{
  "d_model": 256,
  "norm_place": "pre",
  "norm_eps": 1e-05,
  "attn_scale": 0.125,
  "bias": "all",
  "lr": 0.0159,
  "decay_shape": "linear",
  "train_tokens": 430300000
}
MLP neurons of a small language model. Each row is named by its layer, matrix (up: input weights) and neuron, and shows model dimensions 0-127. Each number is 128 + 24 x the weight over its row's rms, rounded and kept within 0 to 255. Numbers have three digits each.
A block is one neuron, or neurons of one layer that tend to fire together. After each block is what it responds to, as a language model described it from the Wikipedia text at the highest values.

L9.up478:162112158120117117113163094111134106179140098121085165116124125148138114109103152124166162119101138142128119150146084152112128128152144103174140133120099129126112138092141075104128174129145191136122112188126081112158150149126096144123110179117122130120153156053133131128156140135126158131122101142121163091144148146137116160152126125106140164117145094121135154161099114095126158113134
Description: Sentence-final periods

L7.up312:125118121116165123117096138119111150118154092118139116098156126138174161102105140100085134146144124126130146130192138112114180123140126123121136148168116131092140171118088131186131086136111177116119118157123152119109089127168060125108178137108092134128112129117138067138140156118144110116078137141117125150151108108135110196113114124116119114132108083127147144145129147145142134116099
L7.up386:113106156142138165118133097100149093095167143124138116137165117101105162113164106133114125120114125074099142128141139108135134154096129125129116116149140109077105129097140128109126088170083121137144164128151148131144121093176103104118152145139083109144120131136124091142162092122176121144144125146088116152146132130115106157124134072116136198167172106115147129197157134119095158125173
L7.up521:170115143126122112132170137129157104152086139140098139151154139123133157115136145172101145127149110112156126119135145080148132087135128171119119129049135110142133118082110131157149101115138121130130137158118130084160057073108150148162062108132119126088133136147094123163145120105149100139130154098085179101120116114109155112125138166099147158096105137099137109135113122131140113118135
L7.up702:156120152144203139093110141142111128142174121115141081129135115145168115128170151125149142130104119074103145126141129144126133171150155144132135087113115086136071153132146109149127104084158116145123123119112113160117110142108142131139137123122141119155080107165101103132139118157079134129120109132114155169118116097119164127146122086146132127122167128099145149148115143139099138135153
L7.up704:113078159143158167122170102170121076192118116100112105097111152123107139117208138143091143123087133102115137137110122155138126112127133124139117152135140151135132112118086133129145125144154136107125171127149166126136128114135127130114134142143102128159116100098113128163147153118201147112151151177098128138122155126129105161109102129126121152117141124155148119098147154171106088079130
L7.up719:107160140129124129091120151102140148171136149138115113106168105155118114105163106150098182104104169131132094157154131161142105135137141141145134142148128174117138135147123124122123087106161106108139156162123156093140122134147111109152091154130112087122114122093162124091131113130143140142115125117089136117090100120085123125114100136108095133152126123120157152151117109161122136106153
L7.up760:122138129078132140139168079126078107146145143136123154106152128086160142092124155128098134158134137121169132063178100095141181095142085115135118120167132123120137153146129125141108103127138135092114088133172131131201134116094143111144154135152141121151133103139117103103138147155140165141090156170159091140142121130125099156143110139132101129135120119102150141092175135126158131130128
L7.up912:099129149128117126152139126128102104135150127130111173114144173123138084152150115148118115118127092124093108093122144170117159109108133136166108133120131136141099129132144133135138117138166104118095132100147192125121098133179140122145116146156118116107128164106071131135123145136144139126130147132174152101133157119179134124120140121139103143102136111096138128123164082085150121125139
Description: Possessive/partitive "of"

L7.up149:139105122145140145132139160085132097093127163118139073097125146110143109088106131111114144139107145110162163096166161128085148160140127113113153161099105142151138139109119082076168106142124163121094095152131152081173139144122120164090199125152142119154080135125083111104194127116098149118112140148136127151159141110113163125129109157178175116138133089110136109138125164152132132119118
L7.up509:082123142129108096115123130145107136095096151055093125135124162151121125084115159119130135113110147135175161132099117158135118105125139131107119116144117136133096112109153074083124119101100183135156129126116159047125107120134131109133209121128140129128151148126138166134138117088176151142139119126056133150178088125122145113126091129124132162113176170122103082126118167155154150119145
L7.up518:168133136143110103129118127147122188153083140113153110166130100124077123152100164120106163121174188089145117157159105137137130125138146113104145146107131111113118136138110117105126125102148146111120155150102167106151104166135122105117118125132123135135111135096110144116130147147093135104125128156134125155127141134142170116142158119133139137164108137098126141119114147128128100094119
L7.up714:123114100131117164118101162138160169143100140071083118124111142119084141110132121167124114186151157132137110151136099109115102105153146159092141150162181105114114147095149114106111125142139153123145110158120104096108143155125154151096128153088110135137174111134107091091118123155125144137099133092142122095174131109114139123190139129140132125105130153170166182132150163139138136124154
L7.up854:105097149160150126076156154157101143145164147190102125117053131131116147138126124176114110160087113131149159149145130134121177151118102134114127134133147158100147097114110092107177108112098147119144118148159130133142094148146114128141129143115148152111144108143104118120137127158121153098135100113124178103180147097069184137158098092132117142108118162153073152126141128087110145147151
L7.up873:137117129147141164143093136163120081155117117113149138057162119101112135130139137153105168155079165131131096155130118067129199103145121154125123149106141147095135095116125105147137124152171123142093109138151160128122130138133118090141121163117160108130100114143145111137151126119093121157136130109100130153151124082177098081100101072153128138131122156115125139136115129119148130091131
L7.up883:073140124131133151120113126156133127106112133127174110160077111144159091128102111124114108137132129115168094138136104102117129130154117134131068137142096133113116121143125132121136160091142111147146144147124106148105140135136126121128114082095101117097059121137117139135123110149116166139078146150131140110163117102110140150144173090177096133140123129148081125137122172163139127117154
L7.up979:136127118136158140094149120128138099158089126121104108097123135112084145112109127170153134155132163118121133157122102163105158141159101197099146154097095101094118088132110083151145128159149122122062109124116145134118122114099129127127161137091149122157133137127100097112150116145150143126096140117091139119156159115142154093106112123160161118139140101137080116153121148121138165082130
Description: Clause-boundary connectives

L5.up54:105097100128129101166129119149131113151122156118114144161095144165164155138145139118121154130125113151094167152123107133149166131138125122124103157084155148154162123146135149131105110114151136125138117149155161114134147112159175138134128129152107098093117096171103136150105085116141129133151128122128132131145142111125104135120130095152146108149144125107128088197071095104092157134150
L5.up221:168125117132107121048150105140085122142168120122119139147090152129125103149158130141103126129095151187128102109089099140110125128104131130127131091117132167150158130112148114113154100141157089142095153121113102142152075159159115128149131138148174093139127116103118142107125135111148127119097114168156124101147157146147132153127173097166102116101119099107094109159121141116132170134140
L5.up275:101137135135111118150154140155099154136124136110114121085078116167134093126117122091132140161176148126123121126164170112104122113157093127101154145091109114113140121151118129161120115126126152142104115145115109155168109132169104148164099126157148128111108127142133148139105131085146148138125120147118109118155146104153082127070165180137097152148119154179124132146149132156072116120142
L5.up369:107114167141136120124125156156084157152085141120094136128138162111104151131100134110153131123106119117164161131126162157157155141124133171119113139122128159123129104179098181126182150124101173118102143122131132129153165108154157126097118118176134121135110126174128127159117138117164156131113140100115157101156130102129165117098103126158090121134139169121131119154162145133148121115129
L5.up445:153123093103125140130130208134133164120123178124103097126140132148138143160076133095148120098094131137134159136127129119165158139132135064129139163108100139134134154127117153143046085130121115129083124128152143103125108141138149122167111109114103135147123124139104135111108118132115102133133156151124117156165134129126080107132088132146099121155149165148111126118148120142160126125142
L5.up810:093098066175105155117136126123143127113108127105147098097135127163122156144177149120108120100126169108126154091177131124143095116145132127118148110122131078118141128145143153091139137087105151127143093157155118120125094147171123155123142159148146103131133099114144151135107153144148131142166113170128110117112124127164114111111076145142119140110128087134129139140171141098089148128130
L5.up898:135117105162146091095149134107137134125117191109134097126120134156117105110157110131108133114127127114143168126134091180097101161075115145130138078118092100137143105171144102159125128100108169148135127136131149113148161148154150155164125117151168092113124093133131152157118135121118103141114114143133116128166131110103101131131081109138119148164159129114158090154173174147094123134132
L5.up1004:108115157130160112125088071173131124139150147117121156120113119098163130112154075162133136124072153126152158092141083127142139139104115142109105111104120148112148093108135121102146145063110153134156160139106134129154155171151169136158116141142159127161108134156106167113086137151096156099152094157150101128160160114150144128163154121141126141143112121121101127101148138118137146114123
Description: Comma after introductory phrase

L5.up238:109068161125150103107107154163121104150138155161167136104134170115128135129131159140118158118154077099115157063115150141087105155130135133162167117165133106142104117130140169143071099115124185114111096127125135135159129099136143140146114127111136135117143127132154133101158128160152143139136120139136116148088131152099114143074155095080124103144131150129117156096177116176131108179118
L5.up448:093102173122141120154135127186145109152143111144154094117125146092159131109119147157098104092133155123084131128150111097123138115135146092144164160170144139120116098097157103168159121123110118126128122100146146174149137102120138151116136102127127122073111117094138101128120107163119198141132181132184112132152133145101127113102107135168103112172100123124077145114066169104154145123175
L5.up637:099142115102173113097121092090116199177136110141152128124156147117150109126135129147130129139119108117119163138161108116133123166143112110137096127154156105162118102104126121129129128094113144109070096140111160108117115115135113105110154113167136144102162121063117122131128101126121121131176152141159152175135142166117115120109103104114127086136143146135154125117096131135119080151168
L5.up718:122148116104152145137106066119138109162112115069131116118113155109147113136117133134069114115098139104060128133179107144116152148171125122130159151137144163145160112127146109159117091113147118133091094088105084131143100128105133121122132169140138132090174139102127121099132108111130155097107141136133112120116121132122076107105114145121132099112122132131121141136129101143111151116127
L5.up770:168156121101129194136121121161134130156142121187112103106125112123129048122134111126128152118105078124140152151120092130109103100141155116116113162167111150132146089119101144100161137119093143165159134142128160145154115138158108083092130112165144080093114092109153117167160087120131164130106122137114187141112126139105144090140112195127121144116134116106098117156115163104151119086154
L5.up860:142118131099145129187109112126105095155135109144126091112117115175100126154106080137129098082144136148152158142157113108144148153149102117075135104104147144122137125109130144104153087108133158104118136087150107121142141091137112147169135110162105133122206078073139098104118078137139127158118183116173140076155103087122095128146153127116121136097109151121138133146140110142131173131122
L5.up989:136097134137103140129105082112125122144127124091142134139127139142132141150114118119048108166147080112117144137147080111143138165174149145109163116109120143145118126099080132168153112113088127107137080161123150173151120117111127128122104122144122121115155131105159113111128155132134103144143160113130156153111104123120131118135100138153151097156110114150108116128163096132142135176129
L5.up1019:129145122105130120111169151165136146149207133133117108110157114146121127121169121167104112144148147097149142128059132157133057105119133111117077146116139171147123095117178141113137134119151131118128156133134138117118111120139145142098140150155138109144143104100132092125110121151132144132174157092108128141132143101081108102137130117130133112173167130156124148090122104124108125121094
Description: Nationality suffixes; initial Ch/K

L9.up583:104142141139117100149154151138109115168148147136085170118096113155141129159138091145110108109117112111128162129161121142148157147154094127139114107110119139130119126148137126129166136125109160116090106116125141115084126119126134177100133120123127120116101088127073118133149129139146145118088108186103152141163124141129169105137067093157125117110096161137095147162131171090175157165150
Description: Sentence-opening phrase end

L9.up416:151127152143091121169130088106113128188111157145166122139102112165090106105128139109099112140161127150134174101175116131120126106118132129124138123101136161165124106127137145131169143099046122111128095108138140119130114126151093105073181093180120121129162158136119130113120099136118165082116135161159128118135186121167124084158150121132126135158143146151144114103089125093095157138114
Description: Word-internal "ch" fragments

L7.up116:110109144069129089150116071106140131132142105104121102142124147135153117116117118128153085139140130124099136127181114107176131103082154121113151125114131167142128094074155126107177114118147137093129125149136139114136157133146092106112181110125140133140181140128152091147110106155124154158119174130150136135140143121093146107155117127103116130143118189116119114093152111124097139154121
L7.up202:159115123118130089109100112165103121144148104105126163125150144166118055119106078134092116148179085170154119148137147136130104132145094104142135121132186128105117114101115149191177100174135141096143120128114115157144133122155126139100106161089126135134110136137128126112108133161143125127140145165174140166129091124097123186084106107129106129137128171132140162111157074081108124133158
L7.up272:142102113109140191176124132111145126152130121144108169137120123126160139098149134102133145104130111194148112169150127123154171097080093133109083142141153175097123116112146116136163161160183136135144167135125089140194107130148124117119131104123124132108108091124123129110095129167151096146104137155097127126125101130171161131115167117161125132140150149131101134134183105137111152119152
L7.up297:129109128111105189142087058099097146131141146137131139089117081116152080132139125110121131142134124118093098109149145141181125136151126155127144148117139131131112115099125104152158123117052134082132150117125116165175149163131133098124143094134148119158153131143123116120114117150145093108133132139189128144134099137108110090102199070124095162105134147118119126140133120095146186134097
L7.up300:110132162124114130102170080109136150114146139161109150127139104129077111165112125144159160149104141118154104115162102170152102152162117126102147132176149090145107102110176103114151144149133152124127150162124109127145141112143127148133115154110121085154121107142129124132110130133137146133095163166129146136131089152136135112113176154117139139118098115105077111105140145136143114118157
L7.up305:153082108159113111138114095153124147152113118148143124116103121161114096128143141082125136140167145116154145107148160115096115109138093151120118099158165159156105118148142096112152119098122134072085140097142159095140181160081108116107107144113089108127174171136122128116106085141119129133098122156161145102159108120130023157145106162137122120079125146158140145167126124130125138139151
L7.up336:102140174109149131107108115146118125101156126121098136105164121119120146098147135136097129118094152119103089141157113128123119113133119124117139127092124163121163159130135133139175106104127103144062119130115141107128137102153104134143160109121121132132161152123150131099146088119140121075117134138128167115142157116188102119135104124184118098144102169162108132172113131125166108091143
L7.up777:101138158128131160167071082104126089152135088138144128121157131121129125132078135125162128164177104119105133086151108120156140147144124165139126134121107135157136146109120158184160116148144114086105098124140110120164128115128151145119119141151129114143126121129129101175113126135162135100158171139132119118196123123136083115142107144108106139092098144173118108136097118158103137115147
Description: Word-initial fragments, opening quotes

L7.up59:121147154146132133117150127140104108150162163122123127133130109129169093109087131156145098158153130113109137113160134140122129129114156144064118107203173092150160122101119087133172069114132181139090123140132096133160149134150082167142101133106130151138110129093138162108119136151131164117141121127161166110082116119132083124143151156133113138127133110133152078116123113135124143123099
L7.up248:158160077134130149132151124165112079096147129111094151124143143121130134149127129123148104145098116131158110118123116165115138116098106153090108117128171118128153147122157118107139118129136122123119168149129116122154148114130131150114129125126139125156112159132137139165125149099081121123124099082130158151112136128152116112152123130125121156124104145165149094129113198123160140090091
L7.up435:155134183074145131123116123117136128156101087111129156132102124134090122185112185090131135157123134107143154154115128136105152153106134133090103127119144175148097122116125102171123134115124120104191152152115105119151117151145081122161128058106151126129075126132174142124100166151094148139128175116123087162147150119104093121120088132106124095133123138105162168140130178135116093107119
L7.up678:157104178131186099110135145114104119110112099154090142106112076131182130083110094145137161130088149124182130105111128150113136111117162136138140093105124122166122160088153119144119126132132160096122117166137092111150142174129123158130115168119143128108142147167116135148155117180130133118101136180144105115160148142124092134126125125151100132094173110134105148151133142147119122155114
L7.up831:172119147147175133152134124123125147134132132115131148126146141094113121066132120143132141163150092148151109132124134103116140148109162115168100071123130087109146087131128075084164148084083162113090071127121132116164104148173097139133089121158130115141153158115117148146103083153120133161145125113098110100137121137134095143201115148094148094176152116112116131163103127128133162140156
L7.up928:135128151145161138107110181133080135169153109124124143125107093136102145124134142147151085114111158103163140090119158131135107139092153125123134140117090138118125120126118073118107131112139141105142095106117108103140085152148101105125135111151165138093122156127141135098098127099109155133117162096093149088168131082119160099132142085144129130125164133109133137170159137133133171120107
L7.up959:084101053131143108108134109126168130153139094141120126094143156119144103098093099145160150165105134118128092176138148150115117122151091130120110165089099105145141128115136132117160166114061164127132134154138152137155124156126084109106107136132157126120137123141114142145134114112126125159134107130104108106174116128138112134110104105118114140151152136122135094170146102113112160132127
L7.up970:159145107162179131168148122117145135192080149093126112149146130132155110111097142138094148150119116140104093160159154154128136115135164131100121125098135103173142118109113105132096144112138160109088177127085119113153112097130094130138128138091130130111124162110135151119123099170134153158126168146145090126139090115121100141144082100115146097123125086134106167157091131156108144104128
Description: Sentence-final periods

L9.up893:121174127150158094134139151135105143183140148107138128139149107141103118137126138080174137096114148142155116140135103135143127123102149135143132113139096114145115138150143111148139146133159109115152161130195098108088129109118137139122121102104132128115156078121087113121168166115100118057123132137115058149133070140161140116154136129141106140133146132118149080131148110133183113156172
Description: Preposition "of", coordinate symbols

L5.up171:076107153158160128133131119135078147154101115094146141154133190128092140136098100131097156129136112127115118100143157129110128161100141127130084143148125173160058133102130146162106146124105129123139109156127157107127081095185131128172129044160126088113107165111125132108167151118123107125162108132134082125133145127119149084107123144110147113117140159097143116123095149154138138118170
L5.up454:146133109184159099104096176071100146159136154120134139121146140173071127157118123111118143127117137135162123124137109134149140102128118075139110148143091105135092157105114155146084116141157121144172185161137142083119101096133146149139111108123105121095105130081106114112167133133155073110118140172137129137166096125137118163152174116114126137114120124090129109139122171120136132108157
L5.up459:182154126138099196124087142111131153087147123107109109101081131104067153142109115120128129167101141128128132135112134129170121130089128177114123144107134138124118141130150098118142121135167167115150126120143157080146121145113105158148121122090138121109156164135080069133150090133122092097116136122099096154134090125169143135125126117128130122134126163140108094135094124182098132131105
L5.up491:125154079155130097128161120072131141084089102133170117141123080133117126124117110087133143159150127098095218129133097093157138124136129140161088111136086096151129120110158183104122093121133141112119109148145131119129088110127126123106098162140138122121160140124149143109130111131098127121135106128134116093140150105155116089126137097130124098116124112092091112156149110109150165123122
L5.up553:095112158114171096138136128080144114144121145138153122140160166100104116157148117130121118139099169116122175133141137085143149127053166102120122093100106188137132124100156150105134146133131139135143130115137155127139080105105110145156130134107120095116166153129135185121148158127128105139096130142118130141133119105131125120111141087140073147103146154074126129128121125131093168162111
L5.up891:073102138145097146146082123136112124122167052085157121140160144160128119128129146101180101131109143140147136159151141137164188145113115125110110117136130162149144112123130169100146126148146097156119109125156129125126125150136141132124132115090178119100124135142149164123174141115082130140095141129088140173133123094161143123170142120106096090098148122139141153103112114142113121133147
L5.up930:154162115142136079075174118161148096136169150084145116112162153081062141108130115122126148161157094143143157133126138143144143114129129149121098117113146138132113110106106147130159095151139176163108140113102121078120114141111134122150071132100111116114130150103047133117160138121146159104129115103094093100107126157139194110139124117152152138176119103094124177084143134146107165123149
L5.up968:127087135118134123159168158103144154132120070105125160162193176131096138125108125136135159104116118119197109120113124124147174126099105090132095131147137095174102111117158186110121115126136137128154127139162124122154139110085133133176148143133131136118136116119135135129154138149126072153107143132100149112144110115149135127114118081131108142121162098087117157101130069098112152123152
Description: Of after quantity nouns

L5.up28:143128124080112130103160092110138109106139149107116155150120171108164095130127133166081135132153122143129149126125137090129146113101136144115140103166177107132139133145120071137134142125178127118163120152105093113150094171148080173105111151202163115108074112109108119121123143140098136130081141161131141109111152096121126145102132120124112126133107080124151135123122121084110132167129
L5.up34:139126085108143115122137086120122137157134175123097145095114089114138122144094097115144090132096121129085110120111101133149163132113154121144154115132091128134138184177155164108154159134089120127120115146135133133159102180128120160170129120113130140125062115095130119124156144107123108173137121108117138151116142149151168152143118088136118124134115129103114162170150119086115115163141
L5.up158:151108099164161095120156154103075114157170098136126138155154119165174127168099099147113108086146164103098088095131111129091093112127115189146132110103098138133130128100080105136175142124155181108117110166143164133151105140157074152162116188138135115111174123113135144119115133164130170126116144100111101110131131129134117132116131096118167123131162131147158136147119147107119156144126
L5.up473:119119126145154151060144103133087134182110121152130131101128103082128133131110161174136189124096131150104075139150116099111154088079156144138098096118117144104126109135100079119128148134177184094114114125152148146186155145112126138128094163136132131162116118090128106080124130150139165113108098159107132097136124128127136098112179115126142085141163130144105143128148114129127156136114
L5.up684:116097118138147138108139134127105120142142135130092110123120145121167120170106133123085138131117155126079149155160088138096161119126133138150097162122090121121153156126154121139096190144148157111137127133114151073156153162135143156132115133107167130146191115110128154122097154155109156165132130093128089143140106093152142105091146149103130117175119117142104145184111088159101154150147
L5.up731:155126124138139103115189141170132108145119138097124180136119133107123104089121106098111130118111137122151161113139135136126113161092081134119119077140124094112144157121125095154101130152126131144110127176162130086138116159180152169111106123130156144109111157117138184128119139110115178125116115124106112163156185090100127099151146111133107125141124160160119114138120142136108137153106
L5.up758:146101150152163088094147126152082106175107165136136109154141114128152125149127095141130128168127127117111111143154114151165141147135114138137122130154163138121114174130145096138137118160112138102105154162096151135137121084109100145136099125148137111145151096119100168102135132150121136087143123121123086090118099159125123107115155091116117123157113094137098142085148132111109167102110
L5.up974:109143105137134144157145156159127135139135107137095108114074140122111116144159143139146127138111138087121148149124136123162151114110135131130146172130092109145123137137087148141110132090106161113142147136106135179142117159149148143070086116105132097097106132110177098132147149150110134109146161084088154077142137133116118118150127108156131113134125160156162088140136119128092140147147
Description: Sentence-ending periods